Weights of a small GPT-style language model, trained from scratch on English Wikipedia.
Architecture: RMSNorm before each block, rotary positions, no biases in attention or MLP, untied embeddings.
Training: a variant of Adam for these matrices, 283M tokens.
MLP neurons of a small language model. Each row is named by its layer, matrix (gate and up: input weights) and neuron, and shows model dimensions 80-143. Each number is 128 + 24 x the weight over its row's rms, rounded and kept within 0 to 255. A neuron's up and down rows have the sign that makes its largest values positive.
After each neuron's rows, "fires after" lists the tokens most often just before its 100 highest values on Wikipedia text that the model never trained on. A number after a token or word is its count.

L7.gate194 [118 118  92 108  85 122 118  87 161 100 106  94 138 153 135 109 120 134  69 151 182 121 161 160 144 153 111 143 135 129 177 141 148 141 125 141 121 135 108 157  93 118 133 136 116 155 142 130 161 127  92 151 140 137 136 139 154 140 141 125 141 150 140 125]
L7.up194 [125 159 106 117 136 134 138 123 123 104 134 131 215 147 172 127 125  88 163 122 155 141 135 159 136 122 147 141 132 142 120 119 147  99 143 178 126  81  73 157  93 122 134 118 102 123 173 159 110 174 142 173  94 174 127 124  72 172 116 150 145 145 126 123]
fires after: " |" 38, "\n" 11, " (" 7

L2.gate374 [129 123 115  62 117 103  65 147 127 114 115 110 159 155 122 139  92  92  79 154 126 118 125 146 157 142 148 116 143 119 119 113 128  83 101 118 102 127 126 119 170  79 164 136 154 132 125 131 174 148 132 107 106 159 147 145 110  63 146 138  78 132 153 112]
L2.up374 [110 151 111 142 107 115 154 114  95 139  95 103 130  89 113 117 159 122 155  84 144 154 118 122 142 119 111 100  94 120 137 135 144 108 134 153  92 132 118 102  91 128  97 148  91 114 130 121 154  97 149 124 118  70  74 107 146 154 175 160 111 122 115 119]
fires after: "19" 23, " in" 22, " 18" 14, " the" 8, " In" 6, "In" 6

L3.gate426 [145  96 131 103 114 135 115 130 124 116  93 114 128 126 121 109 154 111 124 126 126 102 117 116 127 123 136 103 154 160 111 118  86  78 126 146 114 124 141 130 140 129  70 162 140 105  90 119 133 129 122 167 115 122 113 128 108 118 117 137 101 152 110  93]
L3.up426 [127 112 116 118 112 139 116  88 149 141 120 127 197 117 154 134 122 130 163 142 128 141  85 125 151 130 129 145 152 106 113 124 115 123 117 146 161 120  91 129 106 133 157 174 127  89  76 103 178 135  83 111  93 105 127 112 123  98 152 113  92 142 151 100]
fires after: " 18" 43, "19" 16, "18" 8, " 184" 7, " 180" 7

L4.gate84 [120 156 147 159 125 132  98 153 102 162 132 115 134 122 127 130 143  92 137 126 149 140 158 153 121 120  99 104 114 129 147 113 116 117  88 132 117 138 120 117 132 105 138 129 140  81 133 116 126 157  99 183 103 117  83 128 150 100 132 139 101 143 128 134]
L4.up84 [ 80 154 130  96 150 134 165 151 114 157  57 138 119 102 111 170 159 153 123 120 126 179  89 139 148 131 140 116 156 113 151 113 131  79 152 128 120 150 129 135  83 133 146 100 111 114  84 109 154 119 127 135 116 136 108 118 136 141 160 124 101 138 160 103]
fires after: " 18" 17, " 14" 10, " 15" 9, " 17" 7, " 16" 5, "In" 4

L3.gate271 [139 189 146 172 117  95 120 117 113 108 141 109 141 126  98 101 197 136 133 108  96  88 122 141 142 136 106 117 103 154 131  97 139 164 137 103 163 126 152  96 111 143 145 117 157 163 126 168 140 187 152 134 137  86 121 140 143 172 132  91 104  95 113 142]
L3.up271 [163 127 138 145 104 182  99 120 146 170 136 125 140 142 118 116 129 134 177 158  99 114 115 127 108 193 145 129 126 128 154 132 122  81 141  91 130 113 115 114 127 120 154 138 137 126 115 145 141 120 115 107 134 125  98 153 133 138  98 152 138 164 125  78]
fires after: "=" 93, " =" 6

L7.gate161 [126 115 175  89 129 143 125  99 100 143 112 101 127 193 132 116 125 149 110 168 164 136 135 139 148 123 116 109  96 140 135  99 125 125 138 157 123 141 109 104  85 102 156 132 118 153 121 112 122 105 158 134 126 132 136 129 133 128 161 116 149 110 111 130]
L7.up161 [127 159 136 150 151  92  93 109 161 108 110 142 139 146 144 129 110 133 120 115 154 144 130 108 126 136  55 105 180 168 146 137 171 150 136 100  93 153 103 160 116 126 166 153 145 120 133 134 137 146 116 113 122  97  92 133 133 120 153 155  90 122 106 139]
fires after: "-" 28, "%" 6, " more" 4, " a" 4, " Ref" 4, " Cup" 4

L4.gate262 [ 95 101 121  98  88 145 118 112  89 146 137 139 139 123 105 104 116 117 110 113 130 140 151 124 123  94 155 154  94 151 125 125 117 122 106 151 104 152 106  84  98  89 164 113 124  97 124 136 124 111 147 154 198 114 140 118 120 115 109 152 146 127 145 135]
L4.up262 [159 113  93  98 124 145 115 127 127 173 114 170 129 133 140 121 107 149 149  94 141 125 142 107 128 122 110 141 126  99  88 138 145 173 145 177 141 140 179 144 168 132 132 159 159 115 115 129 149 171  95 155 123 184 140 126 128 111 158 157 104 121 149 116]
fires after: "=" 43, " =" 20, " Bl" 6, "ti" 5

L3.gate37 [119 128 109  97 120 155  88 100 118 160 119 137 143 163 115 104 156 155 117 128 118 176 103 123 140 117 135 103 149 117 150 157 164 130 103  80 197 134 116  98 127  96 141 131 155  86 104 139 155 189 166 151 185 135 159 125 150 161 129 130 134 114 118 113]
L3.up37 [146 169  83 122  78 141 118 117 145 155  95 129 126 158 120 180  90 164 102 150 129 134 142 138 146 159 105  97 119 132 108 131  77  81 138 173 128 151 115  98 162 150 154 122 149 124 116  95  99 159 131 100 116 117 112 146  99 106 172 159 129 101 157 122]
fires after: " =" 42, "=" 23, "History" 4

L7.gate245 [ 98 103 109 131  84 136 126 146 133 159 101 102 106 141 112 105 151  98 107 143 146 135  95 129 112 106 114 142 153 131  94 129 146 149 160 134 111 114 125 140 143 108 131  76 149 124 159 107 138 112 136 100 150 114 110  91  89 148 167 118  94 137 154 141]
L7.up245 [ 87 113 120 132 133 158 118 138 101 145 183 133 110 151 153  52 133 145 114 119  72 103 171 102 148 136 163  90 110 137 137 131 144 143 121 116 110 117 129 104 111 120 131 158 146 125 176 120 130 154 144 169  72 140 124 113 104 137  89 121 149 110 109 120]
fires after: "-" 44, "|" 15

L4.gate388 [135 149 148 115 173 144 161 111 146 161 141  75  94 149 112 134 130 112 118 138 134 166 172 127 105 156 174 124 131 124 153 115 107 126 126 105  81 105 127 102  78 125 156 106 147 109 130 150 158 126 191 122 141 113 100 115 120 169 149 126 137 105 112 144]
L4.up388 [119 159 124 130 100 134 171 136 146 127 146 121 124 115 180 142 108 144 118  98 165 133 139 131 151 119 136  78 148  88 110 130 169 111 191 104  97 143 132 144 107 119 154 150 128 134 155 118 149 144 126 121 102 145 136 162 152 134 157 110 145 129 171 117]
fires after: "." 21, " (" 11, " Gen" 9, "-" 9, " \"" 5, " ph" 5

L2.gate206 [121 137 116 111 162  97 115 106 117 115 140 118 136 115 109  90 188 138 133 137 111 133 125 185 116 129  81 127 126 130 134 137 130 125 163  99 158 121 145 110 129 115  82 104 146 118 161 158 191 104 180  90 108 127  75  89 132 150 154  68 145  98 131 135]
L2.up206 [150 178 105 124 130 156 141 146 147 111 136  92  96 149 106 121 144 152 129 116  92 140 126 124 147 117 119 136 119 136  73 123 129 135 118 110 139 103 163  88 131 133 146  95 137 196 139 131 151 130 167 120 137 115 127 107 181 152 127 163 153 155 129  71]
fires after: "-" 18, "(" 11, " (" 11, "{" 6, "ave" 5, "." 5

L4.gate17 [ 87 112 113 123 159 109 158 107 130 125 124 120  96 179 119 129 178 143 112 174 102 155 122  99 133 130  93 111 105 143 117 112 131 113 104 158  90 178  99  83  85 137  98  81 148 141 134 108 139 152 137 110 160 139 131 100 141 146 136 123 109 154 133 130]
L4.up17 [135 150 126 141  89 124  88 133 102 133  95  63 134 108 136 150 144 152 142 124 121 123 155 100 110 108  99 141 149 120  93  90  97 138 107 129 103 105 165  76 153 113 126 103 139 157 123 111  97 125 111 117 147 139 101 101 176 191 128 162 125 181 139 137]
fires after: "–" 49, "-" 31, " Country" 7, "+" 6

L10.gate336 [ 82 129 140 124 136 144 141 111 168  99 124 162 130 102 151 134 138 164 124 152 144 122 110 189 147  90 137 115 153  62 129 118 125 156  74  87 101 131 144 143  95 103 154  76  94 150 152 129 114 138 151 138 109 141 132 116 100 124 100 126 115 133 153 119]
L10.up336 [121 125 127 158 122 135 113 150 132 104  92 122 171  82 128  94 118 180 124 195 134 123 117 146 118 114 103 141 162 109 110 135 117 148 139 128 110  89 127 111 106  89 106 168 145 102 137  73 134 104 159 128 136  85 162 124 119 133  98 143  75 104 141 120]
fires after: " the" 24, "The" 15, " The" 10, " a" 5, "=" 5, " |" 4

L3.gate354 [109 116 114 133 157  70 150 127 137 134 127  94 114 153 119 130 140 124 183 130  72 115 147 138 159 118 122 125 147 150 133 161 160  93 136 111 142 114 113 168 133 138 133 148  84 170 190 161 114 125 126 141  99 161 108 111 142  90  96 140 145 128 149 118]
L3.up354 [136 128  92 130 130 111 136 156 148 121 115 117 100 122 109  94 143 105 115 113 130 116 102 125 133 104 131 109 136  84 141 130 206 155 146  69 108 133 119 120 109 103 120 158 155 153 146 157 160 121 135  94 131 136 154 107 128 171 147  76 141 125 147 100]
fires after: "-" 32, " (" 12, "S" 6, " out" 5, " che" 5

L9.gate115 [112 123 113 101  91 122 130 151 123  78 142  87 140 127 104 127 102 141  96 112 163 157 127 155 144 127 129 122 139 135 180 114 173 116 163 201 116 137 156 154 122 112 165 128 150 145 123 148 125 125 141 170 112 125 153 141 130 126 139  96 138 152 118 133]
L9.up115 [117 175 125 104  99 124 113 114  96 115 129 124 137  85 170 112 134 141 127 129 186 147  68 138 150 106 124 162  86 144 132 155 123 129 153 117 154 104 149 140 112 107 134  65 128 107 101 155 120 138 180 114 105 104 131 142 135 146 122 112 177 128  82 122]
fires after: "." 46, " ." 11, " |" 9, " m" 6, "}" 4

L2.gate75 [111 138 108 106 123 145 106 172 123 130 125  83 133 101 147 121 123 127 120 102 111 135 123 158 141 177 139  99 130  74 112 135 118 116 152  92  94 103 167 111 164 126 174 141 128 109 105 133 141 155 160 124 120 110  99 150 121 118 127  85 114 149 122 101]
L2.up75 [120 159 104 123 171 113 140 122 101 107 127 105 110 104 161 167 165 137  76 109 126 134  83 124 134 133 123 115 110  93 116 143 140 105 143  95  80 110 149 107 147 126 138 181 144 109  99 121 129 182 141  97 143 102 109 153 134  90 129 102 118 149  89  88]
fires after: "19" 47, "born" 10, "," 5, " in" 5, "18" 5, " 18" 4

L3.gate19 [116 132 153 151 168 135 128  93 117 181 128 154  96 124 149 125 177 105 126 132 122 133 109 148 103 141 166 122 201 116  67 102  94  96 158 154  93 154  97 114  55 108 127 132 118 136 100 114 124 101 149 105 117 132 125 148 116 121 108 155 136 168 149 156]
L3.up19 [105 123 142 111 142 145 128 144 164 117 115 128 127 134 126 176 138 142 144 139 140 162 152 115  99 122 129  97 166  98 116  87  82 103 118 163  58 125 118 107 100  96 145 112 144 120  90 110 116  73 192 129  94 132 140 129 135 152 129 127 163 136 118 130]
fires after: " =" 33, "|" 12, "-" 10, " Time" 7, " Czech" 5

L3.gate314 [104 143 168 154 144 142 150 161 104 155 101  99 125 122 166 141 101 166 135 111 110  85 134  94 125 155 117  96 131 128  68 171 115 155  65 158  91 105 185 104 205 125 121 113 135 122 161 190 167  92 152 126 100 168 101 154 116 145 147 140 131 159 123 137]
L3.up314 [146 110 157 130 162 119 152 164 125 166 141 111 132 149 150 124 150 130 148 112 110 111  86 147 102 162 108  95 138 186 123 150 159 146 115 154 146 102 156 126 105 130 118 116 158 123  83 150 141 137 122 131 144 155 147 134 127 147 125 126 142 144 104 140]
fires after: " Su" 24, "de" 15, "-" 9, " De" 7, " In" 5

L10.gate46 [ 97 134 142 125 113 153 105 180 140 145  96 136 184  95 162 154 164 112 120 176  74 127 156 137 120 121 137 119 110  72 110 142 103 150 110 169 121 105 126 164 156 101 120 164 118 125 136 156 136 140 127 116 115 134 145 167 127 140 132 120 141 129 156 105]
L10.up46 [137  82 159 160 127  99 136 166 132 100 133 108 118 129 107  78 114 102 120 132  92 117 130 124 134 127  68 156 116 152 115 127 131 137 118 112 149 115 104 166 179 129 128 142 133 125 147 125 116 128 142 139 139  84 177 128 141 116 137  99 120 130 122 177]
fires after: "-" 36, "'" 5, " January" 4, " June" 4, " De" 4

L10.gate266 [129 165 143 119 104 127 113 131 150  96 127 106 113  78 112 134 156 101 115 109 106 161 144 159 144  90 109 167 116 123  91 126 126  94 123  80 124 136 180 118 124 150 117 128 128 134 105 132 136 178  93 124 128 117 160 191 135 107  79 134 118 106 110 128]
L10.up266 [132 127 119 154  91 110 116 160 130 129  96 103 158  95 174 169 123 188 126 133 148 128 143 115 154 109 123 142 169  94 156 113 129 118 133  98 125 120 155 161 141 144 116 138 100 119 101 128 151 109 119 160 188 114 101 109 122 210 145 104  98 136 115 133]
fires after: " |" 39, "," 31

L3.gate306 [149 141 119  90 134 131  83 118 183 107 145 132 113 125 140 143 126 144 143  87 135 116 103 137 164 120 129 159 130 114 119  93  96 176 104 132 108 146 135 133 110  63 118 105 126 159 126  98 142 133 126 104 113 143 114 124 109 105 101 106  96 128 127  87]
L3.up306 [104 102 111 122 158 139 130 129 131 105 137 122 129 129 109 126 138  87 145 126 127  97 153 127 152 115 167  85 158 116 137 122 123 193 132 162 137 122 156 139  92 101 110  64 100 115 114 144 102 104 150 154 173 154 126 151 123 118 158 134 129 142 102 113]
fires after: "=" 100

L2.gate259 [102 147 129 114 149 143 120 128 106 149  96 124 140  96 122 104 136 114 125 132 141 144 113 124 178 103 126 160 148 129 148  93 107 143 125 109 167 140 179 139 145 146 129 162 118 153 136 111 189 134 153 120 155 129  69 116 138 126 138 160 129 141 118 117]
L2.up259 [123 169 133 122 133 147 146 213 114 133 146 133 108 160 163  95 171 121 155 153 133 126 113 170 164 100 128 145 138 146 129 134 162 170 125  96  98 126 155 117  77 139 115 102 105 140 104 178 129 122 149 169 138 119 125  87 169 134 106  75 129 154 102 164]
fires after: " (" 21, "-" 19, " \"" 14, "(" 11

L4.gate445 [122 156 149 157 110 130 157 120 127  95  95 151 125 129 113 118 148  91 151 122 141  60 144 157  82 113 156  90 129 161 161 104  98 153 103 121 131 129 118  66 127 128 116 166 134 106 109 157 158 136 124 128 156  95 133 119 138 116 137 128 102 127 141 123]
L4.up445 [178 160 124 153 115 120 170 119 142  83 151 142 149 126 125 112 169 146 128 117 114 108 153 106 143  83 158 138 149 175 113 148 114 122 123 100 100 103 127  88  95  68 116 113 135 131 120 141  92  90 118 114 131 111 120 175 150 111 134 143 205 144 129  85]
fires after: "=" 71, " Chi" 4

L10.gate28 [ 91 144 110 107 132 137 135 168 144 144 142 124 145 129 143 120  81 101 152 138 128 148 127 103 140 118  73 101 128 150 140 163 129 138 131 205 106 102 119 134 132 125 149 169 103 122 148 159 144 130 121 155 109 109 144 183 110  82 147  85  47 124 116 158]
L10.up28 [124 100 146 135 107 127 117 125 144 132 113 109 189  87 106 178 148 103 122 169 133 183 123 101 108 130 112  91  94 121 158 121 171  90 114 159 111 140 152 149 123 116 158 115 138 138 137 138 124 133 111 116 134 170 175 144 123 146 146  98 121  91 146 115]
fires after: "\n\n" 34, "." 20, "=" 13, " life" 4, "History" 4

L10.gate34 [ 82 158 134 154 135 141 126 129 113 122 104 108 119 150 126  96 132 151 162 147 116 107 115 126 134 160 139 103 161 133 137  71  93 153 159  98 108 167 122  99 115 148 179 131 140 123 153 161 157 139 153 144 149 117 119 138  86 118 131 112 103 109 131 163]
L10.up34 [139 103 151 112 155 164 116 118  94 126 108 101 133 131 110  63  67 130 161 158 122 131 143  91 115 140 108 135 122 157 108  90  95 137 121 137 118 149 138 121 149 106 145 110 116  88 154 141 146 150 134 142 203 125 113 104 115 112 138 113  79 133 159  82]
fires after: "-" 37, " Time" 7, " of" 5, " Conservation" 4, "|" 4, "ural" 4

L3.gate227 [146 118 142 100 173 148 114 125 197  96 139 136 130 110 129  95 133 158 140 108 111 105 130 130 149 133 121 137 142 126 133 126 102 133 167 132 144 102 135  88 102  81  87 113 139 173 127  88 129  83 137 134 105 151 107 106 124 121 159 108 143 147 138 118]
L3.up227 [131 185 132 149 125 110  85 114 136 118 116 149 125 150 109 136 103  81 110  92 120 165 115 151 129 108 149 120  88 177 165 108 114 160 133 120 117 115 127 137 116 102 110 110 110 126  99 155  73 133 125 147 126 134 129 161 108  93 110 124 108 156 110 166]
fires after: "=" 48, " (" 12, " South" 10, " New" 4

L9.gate394 [119 124 126 133 118 135  99  83 160  85 105 150 141 104 107  75  91 144 124 131  98 123 141 123  70 137 139 123  98 148 136 142  91 148 142 151 114 144 106 101 147 114 131 151 174  90 120 130 154  99 147 134 123 133 128 127 103  75 170 122 169 141 136 122]
L9.up394 [112 115 137 148 112 131 118 123 103  94 118 108 163 128 142  91 124 165 113 130 169 129 127  84 135 101  92 145 117 149 158 114 128 180 103  96 131 131 135 129 110  56 176 125 107  83 113 121 100 130 131  81 127 126 135 170 149 127 142 140 120 141 117 148]
fires after: "=" 33, " the" 22

L7.gate271 [108 141  89  96 150 103 147 153 131 127 156 100 105 196  96 102 160 146 155 163 137  94 123 137 155 174 137 102 129 155 120  90 114 122 129 172 113 100 106  88  73 118 139 116 100 134 153 135 142  97 136 144 119 149 125 134 117 138 118 103 100 122 149 107]
L7.up271 [134  99 150 108 152  96 103 141 116  88 147 140 100 104 133 121 130 148 113 117  91 106 118 112 151 113  88 139 119 189 106 151 113 157  97 151 128 147  95 100 119 144 115 141 142 101 144 106 128 117 144 146 144 167 111 126  96 118 125 137 169  96  94 180]
fires after: "-" 96

L4.gate52 [119 115 120 116 150 146 102 167  88 158 124 148 150 175  98  84 136  96 156 146 109 137  98  91 148 155 117 166  99  88 100  68  97 116 159 101 137 171  90 103 133 124 186 139 160 126 146 117 117 118 102 106 128 132 115 117 135 141 144 102  92  82 145 132]
L4.up52 [179 116 154 125 136 121 118 118  91 114  75 157 150 116  69 105 125  79 161 109 154 165 132 145  73 128 175 102 117 122 136  91 126  96 108 141 146 151 114 100  86 125 154 122 137 111 156  82 116 127 154 162 152 154 143 130 120 132 154 106  89 109 147 113]
fires after: "ti" 39, "ona" 13, "rica" 4, "ron" 4, "ora" 4

L7.gate379 [131  95 143 135 125 167 114 134 101 158 128 127 138 168  82 149 126 102 155 132 132 149 170 142 110 136 169 127  83 113 160 130 125 135 185 116 122 139 119  84  77 122 138 137 123 103 157 130 129 179 117  89 161 135  94 178 136 137 121 147  97 151 171 152]
L7.up379 [148 124 108 110 108 159  99 111 118 104 139 104 131 153 142 146 119 136 109  90 150 142 133 130 155 142 159 101 143 122 170 136 107 112 133 172 152 120 110 145 117 111 125 115  83  94 127 123 139 116 137 112 131 141 103 111 150  92 123 135 131 122 131 105]
fires after: "=" 78, " acc" 5

L4.gate180 [ 63 122 119 139 170 127 152 145 187 135 116  81 158 117 120 122 154 118  79 107 178 111 100 144 157 111 112 161  89 123 116  85 139 160 116 129  94 106 123 135 135 128 119 127 126 127 119 154 105 116 143 101 153 163 115 167 108 113 137 154 126 155 130  51]
L4.up180 [100 127 113 131  86 132 135 109 156 120 169 110 136 132  94 117 148 120 129 123 123 124 152 165 147 162 133 154 164 135 153  83 105 129 147  95 106  93 138 126 100 133 139 103 139 158 132 181 124  96 197 139 160 130 140 102 113 197 118 148 137 135 135 121]
fires after: " (" 52, " \"" 19, " |" 11, "|" 5

L2.gate114 [106 109 140 105 104 119 152 135 155 147 130  77 160 114  85 112 159  79 132 143 117 142 186 133 136 101 129 179 156 179 177 134 126 118  81 131  95 112 141 138 136 140 138  91 136 132 180 138 147  88 152 156 142  84 113 127 132 133 153 113 140 117 118  74]
L2.up114 [180 176 145  82 118 137 153 181 145 130 137 116 137 135 141 106 127 144 133 143 136 144 140 161 173 157 147  70 174 106 151 121 160 166 136 127  54 142 154 121 116 144 113 111 126 126 120 124 124  86 163  98 120 136 144 171 107 123 120 142 151 116 117 134]
fires after: " (" 44, " \"" 26, "\n" 8, "—" 4

L9.gate155 [129 172 133  99  96 147 157 130 150 144 123  76 165 155 114 129 132 161 131 120  83 138 143 140 146  96 139 104 155 101 168 139 120 134 141 116  78  93 162 122 141 142 114 116 128 120 115 149 149 120 134 141 102 122 100 135 166 145 123 126 141 143 154  98]
L9.up155 [126 140  63 133 111 141 136  99 158 149 139 143 108  90 118 141  94 141 116 130 131 133 149  95 120 140 177 116  58  96 121 155 178 151 158 111 135 170 132 122 111  88 173  91 125 128 149 117 168 114 158 141 108 113 111 122 129 122 160 119 160 128 109 125]
fires after: " (" 22, "-" 18, " \"" 17

L9.gate17 [111 107 135 103 132 114 137  99 157 144 121 107 119 128 111 167 168 125 144 119 132 125 153 148 125 100 127  71 117 142 109  84 144 160  91 124 100 102 139 111 121 128 145 130 135 170 152  94 126 140 115 141 114 151 105 152 120 122 131 135 154 140 132 141]
L9.up17 [149 116 134  93 172 147 132 149 114 141  84  88  99 167 110 139 155 129 103  97 116  91 126 169 111 152 148 116 131 135 103  90 153 118 173 155 110 111 145 122 105 113 113 152 111 163 108 134 127 164 102  93 121 164 134 131 158 130 105 135 151 146 114 129]
fires after: " |" 23, "|" 20, "W" 13, "-" 6, "\n" 5

L2.gate138 [ 98  92 104 124  84 117 123 113 140 174  86 144 167 196 117 118 158  92 106 130 131 125 105 107 132 177 104 158 161 173 119  87 147 141 106 142 153 133 110 117 143  93 157 139 161 139 158 154 137 144 136  95 135 152 135  93 166 115 162 127  98 107 118 119]
L2.up138 [ 71  73 124 154  92 148 125 150 148 124 112 164 151 146 110 154 132  91 134 160 126 156 113 145 129 149 108 168 157 151 126 109 153 148  91 154 108 120 139  97 110 106 113 159 171 165 127 152 143 111 119 118 123 131 119 126 187 132 124 116 102 118  87 106]
fires after: "ti" 44, "si" 6, "enti" 5

L2.gate256 [130 122 117  91 146  96 122 124 147  83 133 127 181 167 150 143 149 127 151 134 154  75 109  96 112 134 145 142  99 127 183 141 107 131 129 135 153 111 145 115 117 112  86  94 108 123 128 132 125 136 132 155 120 123 164 147 130 106 147 116 136 161 156 122]
L2.up256 [131  98 102 118 152 127 111 100 136  99 154 125 179 140 153 145 122 110 149 162 155  65  88 114 130 167 131  90 133 107 169 102 106 123 114 177 125 106 139 125 108 127 122 124  97 137 112  91 108 120 162 181  85 127 115 144 115  96 156 108 130 130 127 154]
fires after: "=" 100

L9.gate254 [ 93 153 190 144 126 171 135 131  94 100 152 148 151  91 110 111 161 140 117 136 109 128 142 118 112 160 125 102 106 109  96 120 120 149 144 112 100 122  86 129 106 119 102 131 146 162 129 114 176 155 127 119  98 123 119 171 149 123 112 118 134 136 111 149]
L9.up254 [118 141 135 122 135 137 155 113 150 136 107 143  95 120  66  97  86 117 112 163 150 134 141 100 130 131 104  83 102  90 130 117 132 114 121 135 125 141 123 122 145 117 169 139 159 172 107 101 144 111 105  68 111 145 131 105  85 112 139  94 151 104  88 103]
fires after: " =" 62

L9.gate328 [101 104 175 122 157 124 134 141 112 151 103 135 157 159 122 126 133 142 137 128 132 128 134 122 138 193 158 121 142 118 150 124 124 107 170 166 156 112 103 107  90 162  89 178 179 125 132 139 142  94 139 153 163 150 153 166 126 125 124 160 154 116 150 139]
L9.up328 [110 126 164 132  90 158 152 116 128 170 119 160 144 117 101 134 109  94 168 149 108 109 105 124  77 161 109 159 105  99 141 101 135 126 175 145 137 122 145 130  98 185 115 130 161 100 135 143 131  99 134 108 175 153 146 146 146 108 119  66  93 116 146 121]
fires after: "." 22, "," 21, " which" 5, " when" 5, " where" 5, "\n\n" 4

L2.gate294 [158 104 138 102  92 136 164 131 169 141 116  56 154 106  98 120 136 107 164 105 101 117 101 155 140 112 130 132  97 109 148  97  88 117 116 118 109 111 127 161 135 179 187 117 125 121 161 164 109 138 164 125 151 138 130 144  90 147 135 101 123 113  98 132]
L2.up294 [175 100 168 110 111 128 121 151 159 146 133  98 159 135 113 121 109 152 128  94 107 105 115 177 177 113 110 139 119  77 122 114 112 155 190  99 138 138 140 118 144 167 119 182 135 106 135 125 111 135 119 139 121 130 103 138 136 151 157 108 142  87 149 149]
fires after: " (" 34, " \"" 8, " or" 6, "-" 5, " micro" 4

L7.gate135 [122 120 116 130 110 126 111 128 142 158  97 128 116 128  70 137 189 136  81 125 134 117 127 146 115  95 102 121 142 116  97 142 105 142 139  67 130  88 133 103 120  91 118 114  94 135 128 117 128  98 163 169 135 130  74 146  81 102 100 144 114 145 152 114]
L7.up135 [132 133 131 120 140  93 122 119 136  94 119 155 122 136  95 154 113 150 135 138 133 110  87  99 106 128 145 106 117 123 108 159 100 131 146  88 146 115 118 151 129 160  91 123 129  92  60 122 140 180  96  92 124 148 136 120 145 129 112 186 122 166 158 138]
fires after: " |" 73, ";" 20

L9.gate411 [ 95 117 149 129 105 132  80 127 107 141 168 131 154 128 108 139 148 129 142  96 129 126 115 182 151 145 124 106 108 155  90  97 138 144 138 101 139 136 138  78 111 132 147  99 160 106 133 122 183 105 158  98 125 124 125 123 104 108 111 104 100 106 116 134]
L9.up411 [128 137  80 113 119 130 132 139 147 178 151 129 114 153 116 112 159 116 103 142 143 136  86 170 132 158 155 126 176 135 129 136 118 105 125 105 154 132  90 134 130 130 150 119 167 151 146  90 127 151 155 108 174 111 124 105 125  85 138 143 134 129 119 149]
fires after: "-" 34, "=" 15, " (" 8, "See" 5, "\n\n" 4, " |" 4

L4.gate301 [120 108 128 125 126 148 108 150 109 100 115 102 122 160 120 156 152 148 119 157 117 119 123 127 164 133 119  87 157 152 123 115  67 121 152 141 109 140 162 134 124 149 168 145 126 121  96 124 117 140  76 145 144 133 120 110  78 119 146 133 117 143 139 128]
L4.up301 [ 91 140 163 146 164 131 110 146 102 137 116 125 101 123 116 100 111 112  95 154 182  94 142 137 102 140 135  76 100 110 189 155 141  95  93 173 103 151 135 122 117 127 159 186 132 136 117 110 144 132 150  98  96 115 113 105 121  95 151 106  98 139 141 137]
fires after: "." 33, "′" 16, "-" 8, "ora" 5, "mo" 4

L9.gate136 [ 95 136 125 112 137 149 152 168  82 124 124 142 182 164 101 130 156 100 119 126 148 121 123 131 110 180 123 100 123 163 125 140  89  87 145 155 115 150 120 145 136  99 149 140 189 120 156 131 156 130 152 117 124 146 113 121 155 162 142 128  72  91 120 157]
L9.up136 [117 158 153 136 131 144 147 135 144 114  98  96 129 116 122 155 134 129 148 138 143 112 127 103 156 145 151 147 112 155 113 116  91 107 123 126 128 112 142 126 160 123 167 125 171 131 112 145  95 202  91 152 136 122 121 162 165 153 131 105 131 122 137 133]
fires after: "=" 18, "{" 14, "s" 8, "ation" 6, " life" 4

L7.gate191 [117 137 128 115 149 117 102  99 123 142 150 149 145 152 143 157 146  75 135  98 153 161 152 143 153 134 133  97 112 177 142 121 134 123 143 141 161 122 114  97 107 134  94 109 127  84  99 114 127  98 151  98 131 140  91 148 114  60 169 170 164 135 155 107]
L7.up191 [146 133 155 104  79 126 102 132 121 132 184 109 166 140 113 135 114 137 125  94  93 166  60 104 158 119 152 124 140 143 117 115 130 134 136 137 106 125 110 112 103 101 147  93  98 106 100 142 155 108 143 124 147 163 107 132 142 145 116 109 173 131 139 159]
fires after: "=" 77, " |" 4

L9.gate247 [113 127 133 126 139 150 125 130 107 128 175 110 148 143 112 122 179 145 126 169 100 135 123 128  73 146 127  95 101 124 125 138 123 130 127 132 112  91 147  86 170  99 178 135 184  89 123 166 145 126 167 106 162 144 108 135 175 128 125 106 123 117 115  95]
L9.up247 [160 126 166 146 113 124 178 154 129 121 105 156 149 126 135 109 131  99 159 131  89 122 139  95 149  97 128 125 119 156 185 109 184 153 103 118 170 147 143  80 167 136 118 143 144 152  90 149 137 146 107 157 100 106 112 127 144  95 119 150 148 118 111 137]
fires after: "=" 87, " =" 13